{"num_hidden_layers": 11, "num_attention_heads": 6, "norm": "rmsnorm", "tie_word_embeddings": true, "init_std_qkv": 0.0633, "init_std_up": 0.0633, "decay_fraction": 1.0, "doc_mask": true, "max_steps": 7679}
MLP neurons of a small language model. Each row is named by its layer, matrix (gate and up: input weights; down: output weights) and neuron, and shows model dimensions 32-127. Each number is 500 + 50 x the weight over its row's rms, rounded and kept within 0 to 999. Numbers have three digits each. A neuron's up and down rows have the sign that makes its largest values positive.
A block is one neuron, or neurons of one layer that tend to fire together. After each block is what it responds to, as a language model described it from the Wikipedia text at the highest values.

L4.gate65:508518457535480525530467559577517465509469583464558515487474586472595539459512537423482519442459556460456544594393477562575480490478464510457492561453542546469568488482468445455479539488420527536480589556520532502470544532455419465549523540442631422450461506441443491520489552509569532479
L4.up65:543554462486453460429453561546497544515450562544480568575530534491492386489573534466415522558503482454514449532560527457433585570586445434569503539521570574482543457547501456471558441576593523447452498502471492533579504545530495474493530556543514542570511525541472548509475495519576466511
L4.down65:446474504555509540462504638450471567596502564466551500475538569515495537473512485482554498487426501482430507503431649536609468561518463541575551476413544468442510504471462511385404476541494465535487568478557446508473479533487525467526542513498545540473471466402566519637498537539456553454
Verb awaiting its object. Transitive verbs and auxiliaries whose object or continuation comes next, often after "to", a subject, or "not", e.g. doing, building on, lacks.

L4.gate164:477502426431576461502487468587539400518428510523500480483495475576421499452459493448531504484483580486527457508439457512483518432477561606518549486507563541549477401534511579583578505551531410448554570448522429462550483476526434620576515578439521507513492524484455518555630536497562486479
L4.up164:509472494401468564524509560499567569465492452516514450471528528474498488455523456494525380496436543489495507530481571405520473452584486510567519469516571625491497453527571402550534611519492456520550507412532556519522575454434506506482534428461469513424530499568523507472477440551481529398
L4.down164:513522491509569568578495475514562494522463569518470378508511530486543434505537509379460517472493482510485515457542626480545555465554480498476489529591479574430518535501496538576455482496529449450500431387500401506472528504449476563506549479497446565499468381518478538450558455484499549467
Appositive and qualifier adverbs. Qualifying words opening an aside or predicate, often after a comma or copula, such as now, sometimes, not, both, often, is.

L5.gate133:444568412417539559581481492468498504500475431495487486571389506549532461494519517438503533406521446573485516507378538472551501550541530413446433581584497513494529415524473570475451440519464555540551451449562448502481501471506488624486529491478455492446413553466495528464511490595553490547
L5.up133:439476470551414420444593493531492588557548460597490510468502516471482481440537516531473582442467499464404510531433572554479579568606456465548452585497478534462508451555519464519407543503510468564434473547555452506432469489493522498516613427441446472461446466553517510507513569545504428472
L5.down133:501437548505469463419533449519528376494542469521461516482551501546488535458496478462514585438501458415435562457564615528489532489583545456477516539510523533513515587482519628497437575458537509473411505555537602557499474544510493590487514473540444466447400491491453528521500469502429504406
L5.gate359:417460461456476456464596564443562565403512594483501470445518501467448526421517479444554555492507511501525486526555452530555542381468448446549536502557516561469445452459556551464573548550494527526526401436552550459478565501564430524608482523454545548500529475493535467582483542503480483496
L5.up359:444584536574471568543528443478595528534495511529408448521494437519448444518485451562466472529431507451430497466543600454476541446495428464601403535489437487392526554478490478562519470521518516463467552472527583476498466561560607465488443533526528454451509563452439473476485393522532537457
L5.down359:609519486477535553477448467526458522497469565557464455567531459492559515448509518535465502548529523498588543519526481531540451508588622528498570546571514440478478525480524440495455443512485454522415500478532446434560417488536577481483498572542514504488442563557415581536483607547566462469
L5.gate364:471401529557473487540494452508506451484437500560475599562418500486578509491558434445556528495457550516551526506538487534429587520528431465602494457555492501487529437500506522527524514500534454445509482524530490552548424572472497584471449479484529472440543552626506519539516416511547611419
L5.up364:499542612522413496484582557516546463475447560533580484479576542446639476446545462476592561596466498442565517496490585527470527506574538572490454559512505482507507454542544496497560599525490617566445424432499515468504490406413557551412516462498587523412578422472526485480495424511531559577
L5.down364:443463547504528488513487506479456469541495477505508474513541549573465539488505482529499546470459464528576487437546698543446538446554519471493516515563471501504619470452511551522502548532541551425507441533477489442445480457435547536459506467661414552438522460639568562483457412483475455451
L5.gate523:515452448537429493471413548487520473424482445480467591591497476582540528469481508451498554553492525455576428437495481460561548517519432519453454534512557539440540507613375576525521616523603405477537501536483525575469460450488579511495444592545481545499433470457472521509464552513503478463
L5.up523:422476521533666572558534485486409563594462470492434524501504509426468507561563551554426559514583466480550507516515485509456519524528418468488553399508529535443574520421511446524517503409489463438525461533515403547507450423528528526460426439518504565576536422601518568523500474526486467428
L5.down523:539475545438428463541521499476480449491475458469532483505430525584547578517487354542548462520413495562509486433518658502463563435518596551450521492478463497515520393511488471555486482563488531534427465527525489485444468494454516471425462527495522592435470411437492490591452430498433499478
Present-tense main verbs. Finite auxiliary or copula verbs right after a sentence's subject, mostly present-tense is, are, has, as in "It is", "The show is", "Government has".

L5.gate98:514512531485436475405598572489526496509477535432545523477399460415512471436473489494537427479437472448455507512440499536491470466418593464533477546505566532537563542466422500549577534592476572579472473511459433581444519471510444542451556590476511471457399464456395517514476411492589614532
L5.up98:583533489470482518564594524568499471432428442429515527520511540490526545491531510482411551557415472520472513541562438568482514518521558438443531487567515422463539459420541386530537611506540557546557494490486543457506507535585479498387539486476522507451425448485498435523494484517561478428
L5.down98:387480495478543418487541569533475535483485484545540521545471427496598566492558503507520544447421539556584475484429554576500504472516463493492515501386501474451551430513552556453511476460501519523495510529374526524472528549518527510506507563553515486428514498436510438505521606525534552628
L5.gate130:547527521530448497498447515506498478411471482478585511514551445504514461437486556501503463577435478458432491545491541612573500552473524436422473450461486541487460539513447492484439614473606524500417451534455521514404453631568428469535451516588501527454516563562469498533528576539435511493
L5.up130:497504484468515515524501551521439557507454504456539535465576468514509458496545454535441591484553490509481533530527552539488591467481467521531535470595484606421540561534512493452528614550500480515440546475511466570459405545499415544576458454614513507540422463514499494487510424464445535400
L5.down130:485547546538594504510573526590650521444516491548429488454492512591511479459482388466515543493472421499553440492495559493446423527534504573551459562394485501363488477459514497597541447521470400496568485532561403440455576394582498605526531467512488513452514569496469527540566551525534410475
L5.gate434:503559473516433430447410488506532426419626594530586512548513588537473495453447471537519560530501518534459485545432391507525468493420464460556510617567481429411547524589547527463470550453448530504498533499371385471497494487604499560488420519505490444535527562573524625533432508442461461533
L5.up434:411520482562550509509463551504484522405524448552455541538463448423461383518499485469431453501446512420488448477463555563613544501434544543549534473575546498458549513516536538418537466629509589455421478560528497519539471549490490553498534594540529534505490546461563548533456494613553634516
L5.down434:470480564538514498515428536440449469478520441431579486535501498406519453519479579467517513470511491525494492459464509550470533548473571432475541461491480467452532452465434540473555495487465528550522558519455517511503478474556549531463503455492535514523492540554432405444554598488509458527
L5.gate578:515473541492422446490577576411505490447386516515500443535460448370444458421607389476530488554413531574393462410504459526469552472529473458474498497465513540433472499526503488450523517525537498522522477460514544534480505505437423542359458485409482468468508526560455531585517504548471471488
L5.up578:488481422544412508468471534467493461490511492536480437559528552618509475547548427492581563575503444502531512450454519520513441524444493448486499546562568466417572553524553443538437493544554494525532576454560521520469418580498546382421524487540584434535537507521464471544435445468580568410
L5.down578:472476581570468534524492526480449517421528576499498465401518480430480514490483432560503487548556426472507523449433556559515534572471525572440458467430495530450513533358431492580440503499509433488526597486512487518529599497440613469443549500546529547524493504416463492595545497508457510496
Affiliation "with" and verbs. Mostly "with" linking a person to a team, unit or mentor in biographies (played with, served with, studied with), plus main verbs right after a subject (joined, led, brought).

L4.gate666:474436477482491447452504469503480519455401530560520547500484469566539514608505578542589565495552382445493477523484528511604409552442519483506510510526584542530506488519459498550492429519620448410554497480504533492474433555480477548534569566436459499522422584438524399442572459547540517427
L4.up666:508528493519394449463500636486461586515561482506524495490442510470569494470489561434394507436578575492495499565460553491568505431586582466594521512490563503424480483466482530524557542441539514454446416537496447457582407558531494526465529551490523419582547414516538488454505452522499510500
L4.down666:488449519527564543544481460574474495441533503611457525497455508529489490493535602464452472533457506504456500510450446493549529444457487608431542544526541472478491546516487441613577526411497536516510470457512658637499462457409411503476457536438371561559510519471567528491510396524503501467
Mid-word fragments and year digits. Second word pieces in split words, mostly s after In/in (insufficient, insignia, instantons), and middle digits of years (19-9-7, 2-0-05).

L2.gate74:463491539558444528575509563516453527452553441490529528509437472597495561500541423457475527540498479489435484456503492471539500573556556451506425466448442486495536536537411488458538491477522441387554526470555461540526462555506488548541497510501543485464459490452460588578623551445483528494
L2.up74:548450383539459519542344558479514526445534549558494505466587497666482446541574587434460460502473593467497557486539506571583542578551419465527466490548469486618630576483510554459465432476518478445493514420583531504512461522547454536497538499483538515594579510507528524526463520458425436538
L2.down74:498523486513508497355475585495491461579548520527457519465576509493479531543481471557437549473499548537441502470490509477415530491603446544473442522531546532467566600478538507553520511488489409547495548575490556512465544542489590504496556524382520472431437518529452490530534547574491456504
L2.gate135:561447520545496532541420449465525452449510511463455443513507516439565506508449514515587455535470387523547535472512457606511448495517568463560516496502582473393557477521532464457504488479394533462424502439551508544540506511536483543507481540427503457481548528397527403576529499550496548509
L2.up135:570567490497551527388568544511547581553511494568521507521595474373441490474537453594463471504509522396536500524459553464510478513564486520533490488394549411495403577489502513464540425495482479497501513521618490469544456469395479538499494546512483534557494538427573470525526539512515495589
L2.down135:534470550535494386604445634543517479522445491487488458449505419482462549462456456472508493572523454521485523456474486590545458479466605493561513523479474537435566434502582443545502573433489564535506513552378550524530453510484569436534506494523492515475502525475555437557539404548465476486
L2.gate164:447561435408562423492486515553544488499499494480438438568418485418535431442529549435498471599562511575418490496479484501620594465563543529542475532491472523415489377530499446595402517507483454592493541453523437491489405542571451549528480528544531422574568631412508411543486565523578465448
L2.up164:545533532437434471467561522540526463561504476434530557471545606516526558415533467562449461542555499497478564494499464545594501558475501458501506555524416601453411475546549478453426531444515410511516565425515526468478446416448579544495436512556475491520626526523528536557476440459512591523
L2.down164:519478467608487535448491578437429490527455422520462557507442508541507503529547510510554526368475444507512506470437546491427456483532551467626549414512561464526457547525486475441553483520474563498497401629432535439446461554493483501544551450499536514468468518541501483499395454560458427509
L2.gate566:468522441528505549513512551528481522451457569556506572484467435490480498491435529596566505494441449558452493564476496567499417512481557505497460548482520535487442397583449525464491530544459538412552477507573601516517440453483432509444438554429439438406484603529574538590562466469513523505
L2.up566:484448537503471482531457560483555572544419462510442514497477446478546481449488580459560460491519411481444464540466463525441480569460509467404534508584462504432515487556519486529503497518540537449556538547551560493459523425457432572495501526570533540477443509522480577477461453492537551446
L2.down566:503585535548538478452434616514467520556476484458474531392564546417514568469444532538549584493524491496448551474569634509553439595488471535535493523442439517476534551375576451484474515630425526542551555539472511562508550547441582498582501563465487582449459544520441455557576560618506532471
Have/has/had after subjects. Forms of have (has, had, have, having) right after a subject, as auxiliaries or possession, e.g. It has, He has; weaker on digits and name starts (Is-).

L5.gate139:519456550514526502572456509457407574507450459575533459455588557502549416512477453464484384476549503559573510502499508487488591432468538495576536522513481468536395516528527485610437498540527451519510552459514452509504427577580539611422520512579557464452447563468506502440457523490511435516
L5.up139:536427450443531497510507562423476488569481496429561527514568429636542581544541528509414407550493552591559473505473500545560435479490448500483448480561457531508438549407461557454439511485498533429483493440479483526535493505548513568451555478448552466639541551548492504484471545488485525480
L5.down139:514528492422489513524523434490573547537461429572531504513454390473529498474534453428507470465471543528418579465608571434499559528537539641507564481410477458472579533515506491470472450425499465470545517478638456539522465438546476513550499521600475578432511502436421556490505443446519537512
L5.gate213:429480542534480493512421517454379461549429568435415462496427497500503477468493495534540458521500469521565608502476452442548537488466496450392442517488429419535519523506581547508497586447581523497528480552490494539398563495570475497442499424520468466517380571522617493543532499487577461426
L5.up213:524566542480571577538497471471483501408459432561521465531547578381497486473575531424530484462499589459553578513451479560484511524496486535472498503519551433518573520508587579483568418464550516577454450569498512595410494505504446510547495466522544558599532508544532561562475469535411526501
L5.down213:402505532545441458507473697531447511548483559416496554401464421497480473479507492497458559435541520501501499498541532587455557522599493411547583493483453454539420526466513544512545554589376555536462501519516561458526549507496521450518515402509479457486457492610421520586488509559558526413
L5.gate496:401493446433573593515501474546527456584473563485502532527437404465537581503530459462505438556457501514464477466438484531542559505489483461516514554435457538526422407444467546448481448518597403479459557435424511568437478520498475541424442511509579467626500499471534434492494558449546485499
L5.up496:459571471533474591482460511464529541523391459509570589530500483500544617512433429422516482348467488512482550481455464543523489580458600419471506471499451461548569489520616531449462448463422420521571446485508563579496550461458546578499552513586521501610455471445493493460482463528547549505
L5.down496:529524496482489494449416546464488518400565519581472546475582532544526484512455487586566497510548469536481515502505440500490414565449525495537415505482493461564539410482427541541496561483520522568456468561586393488533478632576527569554638528550479530514526522492520476549455511385456418502
L5.gate498:411478423538456509509401423446486481504486539494558466454408509471533536534505445577475433492466470604488491436408534523505427482436541516409509488532545468528477488490563558502478475573534471550510538434556528585506497485620466507467505505443541479525531541438502439514476537564566451397
L5.up498:567474507512444489519462491438553500514429534470517442490483534616501508537475437448530453467471493590583538477435514586469523493486571487528511498529554444515507381466466389462448488483591522519569537520530552450487514407551509539450565453491538492521524439540488468544421485577561431445
L5.down498:573454474422538564538534508448507605477534573530426463442551541512539421554468530464453582455443409536502522439441483436515437504499532493511487520499493518558464454568520495569396472538465513538451440388476518461495458595485513503491432555502557492444521560559484491455524547455550524574
Start of year numbers. The space or first digits right before a four-digit year in dates, after a month, day comma, or "In", e.g. May 1955, 1, 1999.

L5.gate119:434396406552448559519482388489522445563440542472452605539480478410466514410436574535420560497492589574539468459547438462401553535525411534462467521516423494509542515546456486558434497567557402467495548536536465415482403475490493591548419493485545565529498470509607593523494456536506567462
L5.up119:472402471505521466490523514472493424530533476507504415463473500518472413490470519544458518508546547455496467561523481519431418516487595511446417503463496410410497433434444503485446483563540453572483480514424507483486535449416471439490494475478506464334478474433583475434521457500582474545
L5.down119:472471381478501522490566453427436427472481374443535564485519457508554559475490537519548592459521503474457492576520518506528510477469448508521566491511522499535524465427406489590455475487531587432453579536516486483488504489624473530484532450587521510514537438527478494424441349578432556458
L5.gate182:467406447487530463478399481498466457493509451486445503547422509428567420524532494481425540578492495526471380501459509515456484431517507425515510522562497516477554399489470508517573455513561395586558477456539427502562394514595517462519503520442517500543591579539623467539594555559554536422
L5.up182:568494465571431484567492456561419518501485535559513550479558510544484558432429500504485536571463531493406511487519518498540478418493567477522495509580445480581495422529437438410558518476629440525467482497517490432520491514394490442464565464525409586469528571461495557496467418536539457526
L5.down182:532547466610489598458468517499481630481460380462498397453451430469615418607587570432514477514459443579533504462515400435487531500530446641495494511485506424529521426549541520527510532383488448499520434508541477517602430473474439517505511516466487566465468496545499514540526507490561501490
L5.gate405:449547583547508507458511544535469422458483506496515562456428556479557543485498443466567446511481564451597480508477454535488420545373504472484537522580498504578462483476444436465552471564518526531549546449567422487537491541593487517536504536387484526522483517554545430523504543469505413525
L5.up405:532414492525470511551471484534423535458474581506423493433474499477537506528521417552367503447527598515476407468514501564517458476504536522483592419572508528525533463436537452507459487558469462528488482454571476434505450535597490553489461551485469551502457453547529440487481488373465457553
L5.down405:526425435461496567511466540428434493451461473504485564392514496505460595398640437588502497472506435516486560468470557460468489529425488501525477411489599611535522495543451530514469505473540460390514462478531543476495548459480478522559586451479409503487497491475473528454524469473472486495
L5.gate597:416509616477413531436469512435361517522496498449511499549549450456497448531459553409574463595466627531476485547577505485486558549449557425572491543471539569601367509462459521538560554469537442498573433494591451553505508487437412623577578508541598409516531600540510551603553413504559472504
L5.up597:505508474515454606527559452478438545526571485455491449448473469547526501547538529569473497557489482492471450500585459402413517582397478458459533525596552518516435477453448503505532448516589607525494528543537517426597444528460498589456567486497509470571444558470566539547417533467497526471
L5.down597:473498475554595464500531556510490428463499473532402509518521459565532368492594491529530411456532459526422565461485524519436485528449533411493567488520485534558525491468512568540505446402469487442485493508483539509552489509487586499524555466469475424586516520480553566487541483456654476451
Word-interior fragment after prefix. Short interior pieces of split words, especially s after in (insufficient, insecticides, insulated) or France, plus middle digits of years (2008, 1997).

L4.gate285:448506502461560550431448520489534475402446536516488494528439526448556484411451538464483573523581471553505455558542525524453509523385532513548454467562568519508433420512512582542589479540516446398551343524556510531528534473529456494531552496497550460502478562462525526466505583417532475453
L4.up285:481457445557443556543477506484502505435487493446465488599432479486475502507534593559589548429426468534528438424433498455487500468461415570554575448474515368506425497493532479460447557477504504601465478477425498529402449562550515518470447500515491483490467486460573435518452559558519402533
L4.down285:542480549554557578435480555515443491498618491569552551582492484557536461450482460558498566453503511509470546542382419487617440548504495552514566493529436541530575435471600679482520417584531552471569438504446468423478512498607535542513543538522448466552586527439456562517433512416481479411
Year slot in dates. The space just before a four-digit year in full dates, e.g. "January 12, 1935" or "15 October 1983"; weaker on hyphens in pre-order, cross-town.

L2.gate189:519501488502422530438504410479494483456344518519511534506427469512545475544473566571544488553502397545441465522459442539539457533382549489592454536459456577394432381485510535564564512469497444459427564540457544570481436545545467459495520475445610483498436529544448553515450501506470431543
L2.up189:506528504583491566491515542518414548464414529440424520529431567542562503446499480499637550540616426484446550532482533518493494563483554559490464491467407437435437522529553474399445516564510446529494465433540544486576453433509530457440486561596404519475526517419480484510418552521484475557
L2.down189:561490493557454521523532450479435471482581502533466575383526466441419566505538442561490539539499514467483457453542359418491463422443453500566492509567390569501470525551533479549517519483476491424544595495541518398495460484504518440606479516531500483491498587580586514504542528462523451401
L2.gate274:543514542555489476562469453505510441517489448550539499493477528366541427564510512494422494436485458499456461622423469537566441562530601495476498534456485468584599409472484559544470524526458511530504554489501518515537430431574450504514578548494474466497505461507474493485491570491580628596
L2.up274:465452553491528460508565539510552523544485416469486545459533507534540426481578559452497498467511518553440494521578573491437515470509551460527466525467478512446521503414554502510521390454450444485531479496443465560593447484512517510419574542571504445504493564493599434532507523540458612489
L2.down274:547473525421398523428422443572412554466579553560505576518483455483447500551495520546541562452518481475563463488468514499510546558399464553501511433465474441502383511566382456449484582550556556468537524445550544516459418460552411443521514518453447540515462487485459413504515559528508575510
L2.gate345:520456512486412472587473548585441496517484587446536411519517528493555500557500536529509447608537550517462535512414382439507504496461569511447424494498519519488443432504502486550465482488585551415478498472568395544557569531507505503493569544517576475506451471602535513456472521487567458403
L2.up345:533596576566446540534462465537419426463510515445434432416530541453501470497552524511541462530522587458378456420444492498477447446480409467534473530483515544533472491488521471523488455456609498436393476543507421447449529526466547484459551516631433506492423547572558492487467522491560485450
L2.down345:519469546501482570553489523504428514473482482494560583417515540551486507553470554553541519530462500482393503448574564544543359476525479640545492560531453473557498468500485471498455647444534588479529414525586479475477452574406461454494500570480490585482501415510459499486450508509503430482
L2.gate725:428554557480560537517468565456507470437400574468559463441493406424515443453474512547386476411511531440468424484582485540551480468399495389452533484562462479514590559464490532507536491482449501499465434548467579487507458591554385522465564575508555414615375536565476509510485527520422485439
L2.up725:466467524544390556533489462400548421466494570479465499522487549390604517449514463503520425451440526447377527563411479518445583477513501468572547519452408465487483491488530527529474496435493463466497554403502423461525523405506562495559506514469509471533488483547497509441486539542484471472
L2.down725:493505483490507568502426533568572586473524533601546523509508513497481517555382414506531522566513472503489496535451502543529489476469565515449523489542485575424463583517506512475446484501523471445447526472471562469550516435387474482635532523504578391407533513502574508543494496536504467503
Split word-initial fragments. Opening fragment of a word broken into pieces, strongest for th (thunder, thug, thrust); also s (sales, stable, screen) and name-internal pieces.